Part of a small language model's weights.
Architecture: RMSNorm before each block, rotary positions, no biases in attention or MLP, untied embeddings, normalized queries and keys.
Training: a variant of Muon for these matrices, 613M tokens, 4972 steps.
MLP neurons of a small language model. Each row is named by its layer, matrix (gate and up: input weights; down: output weights) and neuron, and shows model dimensions 784-847. Each number is 200 + 20 x the weight over its row's rms, rounded and kept within 0 to 999. A neuron's up and down rows have the sign that makes its largest values positive.
After each neuron's rows, "fires on" lists the tokens most often at its 100 highest values on Wikipedia text that the model never trained on.

L4.gate1321,193,235,199,196,233,207,209,178,191,207,199,191,219,170,182,189,198,181,233,189,203,196,184,186,229,182,228,194,206,189,225,202,195,199,191,241,183,192,196,205,181,181,210,162,236,191,194,187,167,178,224,191,197,192,197,204,207,219,206,200,216,203,196,236
L4.up1321,219,215,194,189,195,200,203,204,201,194,170,171,160,183,234,222,235,197,191,205,207,206,202,195,214,173,203,169,164,212,215,194,236,203,174,205,193,196,210,216,206,170,228,196,198,193,167,164,219,211,194,226,177,195,198,226,229,192,203,214,202,240,184,169
L4.down1321,195,211,204,189,178,237,235,182,233,201,147,213,187,213,224,166,196,196,241,188,210,221,195,161,204,178,130,225,172,193,219,203,237,170,210,185,213,164,223,204,211,189,206,210,178,215,221,214,224,200,197,199,186,214,202,216,212,211,211,238,194,198,203,171
fires on: "1", "2", "9", "0", " and", "."

L4.gate548,171,178,174,214,224,186,172,195,257,226,166,180,188,170,215,218,198,208,234,217,173,197,181,212,190,205,176,202,213,178,186,207,208,175,187,206,189,219,171,179,195,228,204,204,173,205,206,168,214,175,197,231,185,243,180,187,223,191,215,238,228,185,173,198
L4.up548,201,193,200,198,226,190,225,216,190,183,204,176,208,173,226,200,215,209,216,196,185,196,197,182,204,191,196,174,205,185,211,197,185,174,158,223,157,219,197,185,188,177,205,193,207,175,171,201,173,211,179,230,183,222,204,194,186,229,222,203,198,211,175,219
L4.down548,161,216,186,222,171,200,189,201,213,185,202,185,185,235,185,201,200,191,211,199,227,198,181,209,236,192,185,190,201,181,227,201,225,228,193,204,186,220,208,172,203,201,233,199,209,160,165,192,227,188,190,210,212,229,235,189,205,196,215,174,241,183,201,201
fires on: "'", "s", " best"

L4.gate1711,202,155,180,207,238,167,146,190,206,230,182,174,203,196,201,209,167,203,204,155,201,174,209,207,217,214,177,150,206,230,183,203,217,196,202,226,198,203,205,214,192,196,190,204,190,225,231,204,219,187,204,220,192,230,195,177,227,193,200,212,205,247,201,203
L4.up1711,188,212,145,197,180,188,220,243,183,232,189,185,168,222,189,178,188,200,211,208,167,211,200,204,203,218,182,232,192,223,222,184,222,226,198,188,229,187,153,194,209,159,195,184,191,173,186,188,220,226,162,206,209,205,202,181,234,215,191,229,191,196,186,182
L4.down1711,196,203,180,205,186,194,217,217,170,202,203,201,198,219,166,197,217,212,207,244,210,229,210,209,216,230,205,204,176,193,202,216,219,227,208,196,192,189,181,188,187,212,213,163,177,177,208,178,180,188,202,190,211,206,204,200,183,192,215,214,193,182,163,179
fires on: ",", "ol"

L4.gate1606,154,224,188,179,226,199,187,201,186,219,207,218,188,210,182,203,212,197,216,234,199,212,197,212,248,226,191,181,197,189,179,192,188,204,168,221,185,216,235,174,168,219,219,222,184,214,212,236,213,213,209,195,172,156,197,229,203,191,209,205,200,202,211,180
L4.up1606,183,182,187,204,207,220,209,196,204,159,171,219,180,171,215,185,185,217,222,166,199,199,196,195,218,231,222,196,178,201,214,188,195,174,184,195,197,215,191,211,217,211,151,176,174,221,188,204,178,195,198,224,179,212,202,186,197,185,191,183,213,187,176,193
L4.down1606,203,213,193,234,183,216,218,204,192,200,200,209,187,192,245,214,181,230,213,227,195,200,223,218,233,199,182,190,224,197,231,204,191,205,214,214,196,221,190,189,245,217,203,171,223,202,173,223,211,223,179,176,229,173,213,192,193,201,208,187,218,201,218,188
fires on: ",", "3", "4", "s", "2"

L4.gate880,173,193,209,218,183,209,167,226,198,190,217,211,198,159,231,178,236,222,206,212,194,195,212,159,190,205,178,221,226,178,187,195,177,224,225,171,183,225,193,212,165,158,199,194,193,213,195,226,198,221,192,216,187,199,229,214,173,232,193,195,215,182,188,195
L4.up880,213,205,189,187,169,197,236,181,207,212,198,184,223,188,220,228,203,197,207,227,194,201,230,196,208,192,218,170,198,170,181,216,189,170,206,220,194,213,174,180,202,185,180,196,218,202,186,215,210,214,200,199,188,192,257,191,203,203,194,216,165,199,179,186
L4.down880,208,205,175,194,204,213,195,238,204,206,207,207,208,157,235,184,176,195,193,189,215,212,214,196,222,171,163,223,191,211,211,225,200,197,212,199,214,210,187,165,181,215,193,198,223,198,188,210,202,223,219,210,193,185,195,222,216,202,223,183,196,206,228,220
fires on: " he", " He", " we", " have"

L4.gate1507,184,155,192,198,160,196,182,201,227,194,210,201,209,192,195,196,216,212,191,203,206,221,229,201,223,186,177,216,207,172,219,178,193,172,179,188,216,170,187,228,162,149,205,213,174,193,205,172,192,219,173,181,195,219,185,193,195,216,201,223,234,200,210,196
L4.up1507,200,195,193,209,191,213,213,187,168,225,186,196,235,193,175,195,210,154,183,231,215,193,193,206,225,214,211,187,181,206,172,241,201,199,205,222,230,174,230,209,195,218,189,192,183,214,227,186,185,224,217,202,206,232,209,174,190,260,194,194,205,219,205,184
L4.down1507,210,206,225,208,206,167,203,161,182,222,204,207,181,216,233,209,199,182,157,204,235,184,179,234,203,214,214,198,224,171,196,239,216,170,205,203,230,215,186,169,202,189,200,207,211,185,179,224,193,179,195,217,164,186,169,198,214,213,202,204,211,182,201,171
fires on: "en", "ien", "hen", "in"

L4.gate757,170,206,240,214,196,227,203,214,234,183,225,201,177,215,216,221,178,210,213,200,196,152,226,162,176,188,198,171,172,169,209,220,204,195,205,193,189,223,212,217,156,193,204,233,204,217,221,225,207,214,218,202,206,211,191,216,190,153,178,198,178,180,225,180
L4.up757,193,227,200,176,226,236,221,261,227,185,193,211,198,219,193,178,186,187,200,185,199,201,228,197,193,203,217,191,176,193,147,205,210,204,194,191,171,196,179,211,209,216,201,228,203,191,208,210,213,223,213,222,208,206,219,225,192,195,212,226,218,228,220,193
L4.down757,156,204,191,228,183,201,235,236,188,217,192,177,216,183,188,201,166,178,181,183,238,184,211,191,190,174,214,194,183,177,234,226,209,208,201,217,202,215,216,194,188,227,199,203,183,225,200,207,189,238,243,170,206,209,186,209,206,179,207,180,171,219,243,214
fires on: " a", " of", " is", " one", " an"

L4.gate1528,213,199,210,199,187,200,254,227,205,198,216,192,179,189,218,186,186,196,212,215,185,198,250,182,185,203,194,217,253,206,185,230,205,238,151,186,214,210,158,215,188,219,171,210,200,205,209,173,176,167,235,217,181,153,198,196,197,195,189,200,170,208,187,214
L4.up1528,192,164,201,200,212,192,198,158,192,220,199,184,201,186,202,160,220,215,193,207,177,187,169,208,199,202,208,220,222,169,171,221,180,190,181,173,210,183,174,189,190,183,161,194,188,194,147,238,189,182,208,230,184,179,183,233,215,215,211,193,196,241,207,176
L4.down1528,220,209,214,215,190,199,193,194,162,198,201,219,189,240,209,213,206,176,188,196,195,221,208,195,178,227,174,215,175,146,198,201,238,220,195,169,209,231,188,159,249,235,198,175,186,218,179,200,217,194,208,206,183,199,177,199,202,173,221,216,170,172,179,210
fires on: ",", " United", " in", " of", ":"

L4.gate114,189,213,177,220,214,194,187,197,217,179,171,217,208,176,221,195,229,237,235,207,245,216,193,249,194,222,212,211,206,185,182,195,192,198,208,207,222,191,194,233,213,220,207,199,207,202,212,201,179,219,218,201,188,201,209,189,220,206,246,207,198,220,229,223
L4.up114,197,198,200,201,201,165,194,183,173,186,185,203,221,194,168,165,177,139,187,145,216,194,218,186,200,192,214,193,223,202,215,196,197,199,189,189,215,201,198,249,203,183,206,232,183,186,222,220,159,206,200,209,199,191,139,205,198,221,171,198,192,207,232,198
L4.down114,205,170,203,195,187,168,207,215,196,182,182,184,194,193,187,185,156,157,188,194,232,208,213,189,191,214,206,203,162,202,184,184,198,226,206,211,191,196,198,175,238,243,218,253,190,207,195,226,166,161,178,191,218,203,159,200,170,189,244,201,186,193,205,232
fires on: " of", " in", " on", " is"

L4.gate1838,220,197,219,238,171,213,202,177,193,196,177,187,196,190,205,241,218,194,195,178,211,195,206,205,209,209,193,206,169,212,193,231,208,197,197,224,212,188,218,218,174,154,162,195,223,197,210,187,197,175,217,208,200,231,160,197,214,202,180,203,194,168,186,226
L4.up1838,201,187,199,235,219,228,188,203,210,208,216,186,226,198,195,190,178,194,199,189,237,187,234,222,203,201,263,198,215,219,203,192,207,165,168,193,207,191,196,221,235,193,159,213,197,197,227,196,151,188,210,199,215,210,212,203,215,184,210,167,223,193,231,190
L4.down1838,231,193,205,178,257,190,174,207,214,222,234,221,193,155,184,204,185,193,192,185,218,237,215,205,189,196,192,204,197,178,195,201,228,203,184,209,164,215,183,167,196,190,209,169,174,184,212,170,165,161,189,199,184,190,218,213,195,194,231,226,188,175,191,175
fires on: ","

L4.gate1501,204,176,217,193,204,207,182,217,216,217,219,177,236,206,214,189,204,179,192,200,206,207,201,186,181,206,175,218,238,169,159,189,191,162,209,169,198,193,201,244,240,201,189,196,202,202,189,207,191,233,198,173,209,213,193,186,209,201,195,198,209,243,170,209
L4.up1501,207,246,212,177,176,210,202,202,187,179,175,197,171,194,196,199,223,223,204,201,180,221,180,237,206,177,194,212,208,198,189,212,194,202,199,198,213,198,212,195,223,210,218,186,196,211,216,191,202,172,185,193,206,202,179,185,221,203,161,182,176,179,207,193
L4.down1501,194,207,197,174,165,184,180,250,195,184,174,183,209,202,225,217,202,215,243,170,230,187,200,186,214,206,156,193,215,183,201,206,168,189,216,173,191,200,195,176,190,218,217,192,186,240,201,225,210,193,187,174,198,231,182,215,197,218,180,204,175,231,207,192
fires on: "."

L4.gate2106,198,193,178,175,192,181,162,177,197,186,183,191,157,204,236,192,196,216,207,192,239,168,217,190,186,198,182,211,206,185,191,191,227,219,215,177,191,214,188,172,200,226,179,218,222,197,202,160,182,204,196,167,189,206,176,214,212,201,244,196,165,169,201,214
L4.up2106,164,222,169,200,198,196,149,205,218,218,238,187,178,206,198,235,197,185,190,183,196,229,186,164,185,232,202,176,179,185,191,198,212,204,189,205,222,254,147,215,158,202,212,178,199,209,197,204,238,194,175,168,211,183,235,226,224,227,205,200,203,195,212,186
L4.down2106,157,180,174,159,192,217,172,174,191,189,166,179,180,195,176,220,232,192,173,227,208,227,169,197,181,216,186,207,192,172,202,208,224,230,202,199,224,217,220,191,239,238,214,187,205,160,224,218,238,199,197,181,180,194,213,206,213,224,201,205,197,184,235,199
fires on: " in", "'", " of", "ic", "b"

L4.gate2046,234,190,265,207,204,210,210,217,212,210,226,178,209,198,153,192,212,228,203,182,162,166,204,218,187,217,183,196,200,190,207,222,217,194,188,176,194,160,187,191,194,195,213,191,213,193,209,163,188,243,205,192,225,201,193,204,237,172,192,173,203,241,210,218
L4.up2046,210,198,240,177,195,216,192,199,215,166,220,178,233,206,192,196,185,196,214,244,193,199,203,192,226,196,242,204,198,200,167,209,204,269,186,198,188,255,212,211,215,174,223,208,206,192,209,193,186,234,220,211,205,228,199,217,238,175,202,181,192,204,177,193
L4.down2046,166,207,207,237,216,207,167,178,194,188,192,189,179,198,208,200,177,195,206,238,208,204,188,214,227,222,201,241,191,198,162,193,194,211,174,194,206,227,203,185,216,194,198,236,178,187,185,171,190,182,202,200,201,204,185,156,176,183,227,194,205,214,177,235
fires on: "s", " his", "ction", "'"

L4.gate2328,210,187,232,231,232,213,186,209,191,172,209,217,240,183,192,186,204,197,207,203,244,184,191,216,204,194,223,189,217,210,222,208,212,225,212,165,222,195,200,187,214,192,198,215,208,239,189,200,184,193,212,178,184,166,205,202,189,203,215,207,187,202,164,179
L4.up2328,228,203,154,222,237,215,199,239,196,175,209,230,203,231,171,226,207,162,225,217,202,189,169,183,217,208,190,218,195,221,226,215,202,194,195,168,227,211,166,203,222,164,213,227,185,191,223,225,204,156,176,195,167,206,224,162,203,200,218,208,196,196,171,185
L4.down2328,198,207,188,235,193,210,196,205,211,178,205,196,192,181,185,213,232,202,212,233,202,224,187,183,178,158,219,243,202,219,197,225,177,226,212,190,186,201,224,198,233,208,208,212,212,218,224,220,213,237,196,197,221,234,197,213,188,181,192,158,201,208,170,194
fires on: "0", "3", "5", "6"

L4.gate2233,184,222,193,240,179,223,200,195,240,230,198,200,211,223,238,189,207,219,206,223,204,174,211,191,246,185,228,196,221,195,175,221,183,195,197,210,185,183,205,226,211,163,167,186,157,196,178,187,167,208,175,212,218,233,227,201,231,194,197,225,213,173,237,198
L4.up2233,206,179,177,206,232,261,206,196,240,229,242,193,229,164,218,213,198,189,223,212,188,214,233,211,234,197,190,170,190,229,200,222,208,198,168,163,218,171,217,197,182,224,194,197,179,179,202,208,197,188,185,199,213,224,238,210,233,210,195,232,180,167,218,208
L4.down2233,197,189,207,223,206,208,165,158,222,208,204,170,148,216,161,167,210,221,208,228,161,209,220,209,186,147,219,212,177,166,183,240,198,232,174,212,200,228,209,195,209,199,173,182,191,188,172,198,208,171,184,200,188,231,212,199,216,205,214,202,186,214,183,176
fires on: "6", " that", " April", "0", " March"